MLP neurons of a small language model. Each row is named by its layer, matrix (up: input weights) and neuron, and shows model dimensions 0-191. Each number is 128 + 32 x the weight over its row's rms, rounded and kept within 0 to 255. Numbers have three digits each.
After each neuron's rows, "fires on" lists the tokens most often at its 100 highest values on Wikipedia text that the model never trained on. A number after a token or word is its count.

L10.up670:130123145117112153187146196078124169133115096076143107093153111144168196076135126158139123119108182110110116156177080143153139127113097126141124137128123128154127185143159119083152118058067053114154085115059139149094150062060109117101122032157129151184140119164123162114077168137117145101060143143110096142108135115099122156076146179116159119141115130136134114146154144077144171133121141132160110171146138175131060129203154120135131077148063159142111143094152076134148122075114138142135134110158133100111117135145148158156136142144136089090168152136052126204112184172065111097
fires on: "t" 37, "ct" 21, "s" 17, "ent" 9

L9.up760:097091146147123113176117166170083147126127120145132128185133122162162153104076130118128157126148072088111164109136138106160079118091124130058057131102128156187140144108094117181128163145167144198143180201086150185169178091082145100096115079123130157103127107167116179118132169097061136106092124121124183153189149074088112171141102125123101151097100140154095185119128111115174165056108147183118102150154122154103121165067144137156156091174085154135139143139100166135071075124084116133114109128125186102128182092154121079092137060159138095098094126137169160114084157160138120131
fires on: "ing" 21, "ma" 15, "ra" 8, "ru" 7, "ca" 5, "har" 5

L14.up141:102095098165130143166177160200161095140155111185111155085168115144119171108107142135093145140118176131124157170133180116056146125115146229119132073154091161123155124140137121183109071129154090107148108079129132178153135035081156140110168144187153109184124104127105085149120183147180184156109107103099139173105120135082165147123109119125113168118129113101118103129168154075142098117142172102138163174139157118111147138161130099157110144191140150128114124135147152139129097154182160094169090096057148132122104120131126145117042149135089101080115110032164146146111174105110085157
fires on: " that" 31, " while" 14, " but" 7, " and" 7, "." 5

L10.up410:122120146119128135096128146091143109141088139142183120104162179132107159162107075171088184087101137171069131146118166109107121114127124139108123122143189169139068176170144047178101111193107157158095080174172151157128094103187086133098198118164184143139136100107112148086104116171178134119119138064137167135164196170075065144123148138128123188126104080108128122093155096119127125088145152126162155129150124145133103133175152160128156093153184112139075103110093178115160152071144133130132105079117143111138163088147166172149085164186127136127101109055190080112143124085149117158
fires on: "ri" 30, "n" 21, "or" 13, "tro" 8, "er" 7, "w" 5

L14.up302:122122114163149207188189136116125137171147131138171075144114137137106167078141111162133127210069142100118119145124120142086105108074116136101110107104129127114163112107155118105089087155099151162134144189135164067144098109155075172115165067112155123099160125075090102111111158161074112137032116107159123086106148178096137138119074181121130168077079178137126145165193078076159071147202103151151130126134144162130097144116153131133102110189135136134160126103109143110137107115198133077132111073104135087123116165103078141151107142112113167140088107186131146161096086140068109157
fires on: "a" 29, "g" 15, "ar" 11, "o" 9, "av" 8

L9.up195:127066133163161131111146178146161080129111083157143095108101121221164128108080137118172149191141115115126132109135103054120093195153109129118130097120141106112080117112138129117140158137147116169146085106158120151130090143132123079087131125150104092157133186152112148178147125145075097148126113103103112121106195200114153080183143142092073089107138167087096124086104095140093108079173178133138154151139171154100109164081131129147132126185088127098149072131167108112105095120153156135133177099170217185140188209106096198131142105144120119131071151161170173099132137157101093141
fires on: "ll" 15, "now" 12, "m" 10, "'" 9, "mmer" 8, "all" 8

L16.up145:114142182138093102174110126109113113150153101134216138118119088121161121110091054157101202181141116079155122111108151134162123151103143098119103183187134096119115148136099123100129095103071115150149113124139147143090141122135140090128128177132100092122184159114147200121130137097130105128055123064099166131196167091134166072104097133105149109124069107132074165127123173078118131116156159123152153160154106109165086141124207098171125087080188087129143121143099130106116060154153135116119136047142168081160142176127091065169081141135112087089125098111166120064135177083120137122
fires on: " of" 26, "f" 11, " and" 7, " the" 7, "al" 6

L14.up597:140125208114143107124144165191105130120124107148182149117164096170061177116121080162110132169157061060150129111133160101109178151120144139103169153135110079136182126115111113100123111124127088086118144156132137083172128065079114120091152123090141079177139170157132159115074175171123091052062172116117121118118128157156191101150154170142164153147173130111084115109137123149153138174104175118175105116137142103139109146111125147187138078118129130129141065113137093105132132071205127060121189133097135103096177136134074121138127093093054146124132142164147164149069134091073150147
fires on: "ing" 18, "son" 10, "me" 10, "or" 8, "day" 8, "ed" 6

L6.up423:096092165135120142192190124124082142112137138104166114144093163145062156112087114165173132189132053134145128078171160171113104141177122119095120167196056117151173088100088088085133093131120103138133139127074146087105119110064095119112145108058135122125110180119145177156067154158110107084117120064157149096179131124113174187167103165142151112116130146102038105115172122151137097169145098151199140136141140147170143154140117172118057067171160131130143119146121103116128075134162143053138147109118141128118141134104111110138107103145086113127113165155109185160087149120118129190
fires on: "ce" 18, "t" 14, "c" 11, "ed" 11, "b" 9, "ing" 6

L6.up416:123120111133115184142140115146136166123159096113132045055096137113164187083093065137171110139166137073102170096103089116133140198157177103081108164096158134098063192103189151115117105142128116128141157113104126187106157129097101190099179055186111109125172139155100152072111149152114135069101120176079098107123123113099129143151151160109076135070078155145132111154159090113133154160093117119148142098155181129143104148125158105177091102116101138157128122091134131131146078110140148135132155066075127121133171112148087139137156147140159115067128156159078175186069128152062120145
fires on: "t" 28, "ct" 18, "ec" 16, "ent" 16, "at" 11

L10.up357:145089182093171103123162190199118098140126141090200164108198079095095152137095142151113137115121109067097109121122169052111131119114131168070130081187090121140121123126169075100121107104096085100157136138141144099142134072177135206136174116100162112145167167108117138159137166177123158135081136120152088084095142196137173112102099152158138168181069169096085180123142125078100095132121191115181121172153153132106145127176140109134132120101096121142080113118142110128157153133121112105114156103117165092136107113105066181129084105163159067130153154109096100188127143110068150136
fires on: "s" 28, "er" 25, "k" 10, "ed" 7, "ing" 6

L6.up201:102078172115160161148101115112153094116164103161155089131089108236118148073116156165092072152107152138070129137151157136110155162137082123107095103099146102150064117148134114152140153085156106142111153123154169151120114123182126073119131060167114174141121111160132107117116127132118090140166093098119191090179197110121129156156167121131149147137109111142145153093106169126110145150129208150125140067156102080106056215099202163077120186134186120101129128188094142092112136097170097111108161143106093193179160144132125095121075151134153130103128114103134117099135147161180079142
fires on: "n" 54, "ur" 32, "c" 9

L15.up20:123102105165120215154196177095124130133139121194147145139120170116136147116147096146160102133179159128125082139163108187074136173111123089075129101157115081095129099131129132106120181156106122140097151080123136116151141138187073107121112114086169184116164135131073110106020132164139150164072088147118124117130142169153131085117103110099125099141138158108093103096142126108101151064156175053118195178155165155129072178150173082183037138152116141120115142114117149156084149153173128115145122124125119141188121180089114073124178131108101146139181146152161151125104108145151098146
fires on: "gi" 19, "a" 14, "ha" 8, " di" 6, "ri" 5

L16.up341:143097213156053139136148114096151075122130096119158146115169104089102138103114128120127159139127073073090077106118134084118160143139160133134141106128095087133123107190047085133158150141167085145129106183074097103114201085133157134135079132083115139094079141093066138139061114133151138116145180140126122123147137118152149118132145100165111088138128189039117139072143139092113053106109148115089118072153137135132135138137146174118056069141120124184111119091084099158146136117079143073155119080079134159138168170154077117112117120168107137154071126091146124124105114167073082098
fires on: "al" 31, "ical" 8, "ity" 8, "ious" 5, " business" 5, " law" 5

L6.up690:077148150128123158142142140135202102196088104160158066129157116182189148063122121126135048106082101144107076143087108119123125152103114152100110072142107143116088155140106110133171153125067092114119074143104171160109172115102114146093176119136099107128142107152084147137137138102112126135142175093070067076155203170120146081183174149090145110174128108126145112128146089148094153127083137128115130125190152102094147157169160112114132178203105139131136166192151119092074139099154072091144106148081166154168129126144120125161073071120154144090136097158068098098105138103108141184
fires on: "lo" 11, "c" 10, "co" 10, "he" 9, "tro" 6, "ho" 5

L15.up658:103121143136172087094220111134150100167104116130135106144159164120120158115067040192122114159134138103055128119090112104123095170115173147163075141129127088115102146174120082155184150101134097108059167083103122144086161126110151110120122075086170162121152119115116114093086159091134104069127185096119196147135133138097097166128085126137161142149145182126154132120123101095187146114107082050149147146187095191086149192146120152091090121093131138102137075164152162135150144187126152119122165129122124171122138104153155179122149101128131091088134139118146112150131206104118062174
fires on: "and" 47, "y" 8, "en" 8, "dge" 7, "up" 6

L9.up264:098114208114071175148156184125085069138110106162164133148185072151133176185136088125094132086138137132116157169150097127157121116138161149071108146116168113121078175169123083155118187115128075131102094159160104149178187133165167131111096117173159137106172095168102097135065161108145093116116154076177149082118132166117133127104188114102136151172078111108096129082136133163126137116181199126166151152153113077152127191148168198138130155150121115138127135145161122109112137159112154106133083155146123116129187151079153175105108095140131137169105132067178088056102178125142083119
fires on: "ri" 69, "w" 8, "ra" 7, "cc" 4, "ro" 4

L14.up441:124092126206130133127128128111170065128119086100116149103103127191114150125151110160144166188101101114191115175088173161090109184145121151084072078095021123144140156089130065109146174123156092088140130073114128164130104076115147140090161140166131137155129152120110088116099158144146171156124150145074140091122137077064145170136120156130148144150137116129141149155122156107111061154139146109167145169145112164083124132161233145184073145193105146117060115126142139144194139126160123074109121120121128106112094162137132121128116137128083044104116161102186140107102136161154099147
fires on: " and" 33, " but" 32, ";" 20, " as" 4

L14.up199:145099150132205140135150157154071115106136124124173156092116099237104188102091129090168163162145125128123119190151198103124119122107170105099159154121119069129100118123155107128145133164131175138131095111175118143122101108141125098165133074114087145128134209124085138166094127180094137157066120083155144116150136131099160108073117124068134083172080150127105088141087124110136154147124102105137157107120100139124150150118153160118148125141123062141164071119125062029144148154164132075133144125172174149087129192170090173177149146096155112119135079103199138134133112149080075105
fires on: "ll" 23, "–19" 13, "ne" 12, "/" 7, "mmer" 7

L18.up753:101134112127168108172131185169136109163143103164136154162139171096120125127112124081103088166145068119106137126126121088091142148079172098060071158219104155126176122130160136157138063171125132157123128196131180201131135159075137135100169051107148145118099125131148142125102091104130171112070098121105171162112161112120142142083174117103137150133131094123124195139139138073111140092121146098119183159152142158134073172151106151090105123120095098101127131183072099045135143153114095162127084176084157107093130104114107099126109173132157100199088089072166157124051123138124130145
fires on: " Ma" 22, " A" 19, "ta" 13, " a" 9, "ma" 8, "ra" 4

L9.up151:104135199123145118145151123114149109173122093142180110145112160169078162087071117172150120172136092021101115131161132135165120128079111135100108052155152123132126183192141129104186189152106112154136093095150132129139141116127122123158146039134129129095171134144139092150099137113122118105121106142127099101089150193115175166174147147099144137111094163068148189109113070073184113126138141051160114128143143153098099174193111171132125128123120159146070182079130112158135126127112157167108168086135102135111153175148122154116099043109115142149097083089157171093105173116102101170
fires on: "." 14, "f" 12, "and" 11, "ill" 9, "er" 9, "en" 7

L19.up485:149091115129081194090182073114189166223147120129128145135146148124150165079129114176109140141137126084141104148196092130100137102118112177106131081131119097109166099143150100103080166099097125176048084192143182136158161115145074086108117125123123148116172109103091120120078097176119144154079076137113169146106171127112122085141087142111164125076177103134124132122195102150160108127178130120147186171136156117131062138136198130161116106113174131099148123143112149119097105088169117135145089121185158198152100132096112100139136134131106089145079138090174173129122191146146077083
fires on: "ri" 20, "gi" 15, "le" 6, "a" 5, "ar" 5, " place" 4

L14.up567:111126099117167090155149190143083078123116094148150132116192149139116139147112099179103146119131085183120137141114139088117129164138163132097101151156120114153043151119118083121158184080092142119138143106183134133133184098136074097104135106205191143142077221127156145104106178130148087150106159133184159151205207112147168149091133189101090165144118095126110150078102141156138104168092123137163140088142101144117109151183142104074188099132157153149133127150071116107140169096117118142155133144164179121118183090112126187175110119157163065111152159106181105111112175122125102138
fires on: "w" 19, "n" 17, "ic" 8, " a" 7, "ist" 6, "/" 6

L10.up664:118113202163117123109132142125109064158165159177145105113127132133223152133081065201117148119074092044104175142128130137139167148146145135134131160117120134138134134154089127110137096151134160175118095130097137152096133108203135164138128132128163114168077166134109158078134100097121068130148181102121152097100119092107140075128104129122101126141172144099180128109150127109125135087100132134136127140140073107175114123073191101078109103131159089114083118089083069136118125130154111064129089050119175111180106195138113088159134140133100073143071131090146125063126082102070129056
fires on: "al" 30, " and" 19, "ic" 17, "ical" 8, "tic" 7

L18.up593:116095096163148170169092097139145165173088140168124076137185142152140154145133121166091154153041122155184056162151117120074121133158100144085074108113123157185123178092063135146126128118123060103148129166139114182180130090078129121080148081153151178144058111135094127119133154133147177141066160119135113136139147162084139104145203123143112165134142112145133179111140133113104092119088122179114084144181092123128137180165178102119192050161097143113203157113113094102077157081110134159150118156115139142152144118111137146184133137112109166155135081165085098149106172119155131147
fires on: "cc" 31, "c" 10, "leg" 8, "chi" 7, "gg" 6

L6.up710:072080133142101159138140164102194096122170088102179089111089142163085149123139144141102114155097133154095151188113172104079155150134084086150130174104095095166090115145122083092146091057129105185130110150069170115118123107084130138106131073143112153135127122141085090139065118129134173148139127117095160071135215129120127155111132150154126134094077139102145090112213154093140147141155125119160204136148081132166071255106174141132125128145132142102085118101094122101117142085144123106148157076119154191105131142152105126175094089147150155141136110163127096157143195144127105151
fires on: " " 56, "\n" 18, "ur" 15, "r" 7

L6.up534:061097179132126130199148097119094122156079038110190167122129128170153153124157123142077082141071086118158092155136180144108145134060156121030106132130129151110121149150083060137184145122132092151130065138078169142090144127079117124118153113194137117090142113092129071150143094080142197133168159115096120101140197152145153124108175135133145089178127145120114097110133139068092173140135175109100111149198141112157071147164147100095116122140144070142113144129059106095091127106176094099141120151107128154155130120138075171119151112090138155130156105121142075120142133096144138171
fires on: "lo" 20, " w" 17, "al" 9, "l" 7, "cur" 4, "tro" 4

L9.up429:140120133106164114181176160138106098125100193160131097165137141165131172085112141141111115144129116140116131109172112138156176167092115116130118174121125125144150119087069070109122111061129084097114147159143157117108194069087107099080117100102146114122108146165133139132005173101102101104120138114121115074175132168134143116126194174151175102153173123108089168075137089111146131144117202141154137157152129087143139148151149126132076122126130092084146073113077056093103153144111036069155192101153109142148124101061127160152097059153157103182125149092117143097141111117154136154
fires on: "ing" 37, "ch" 17, "ed" 14, "n" 12, "s" 4, "al" 4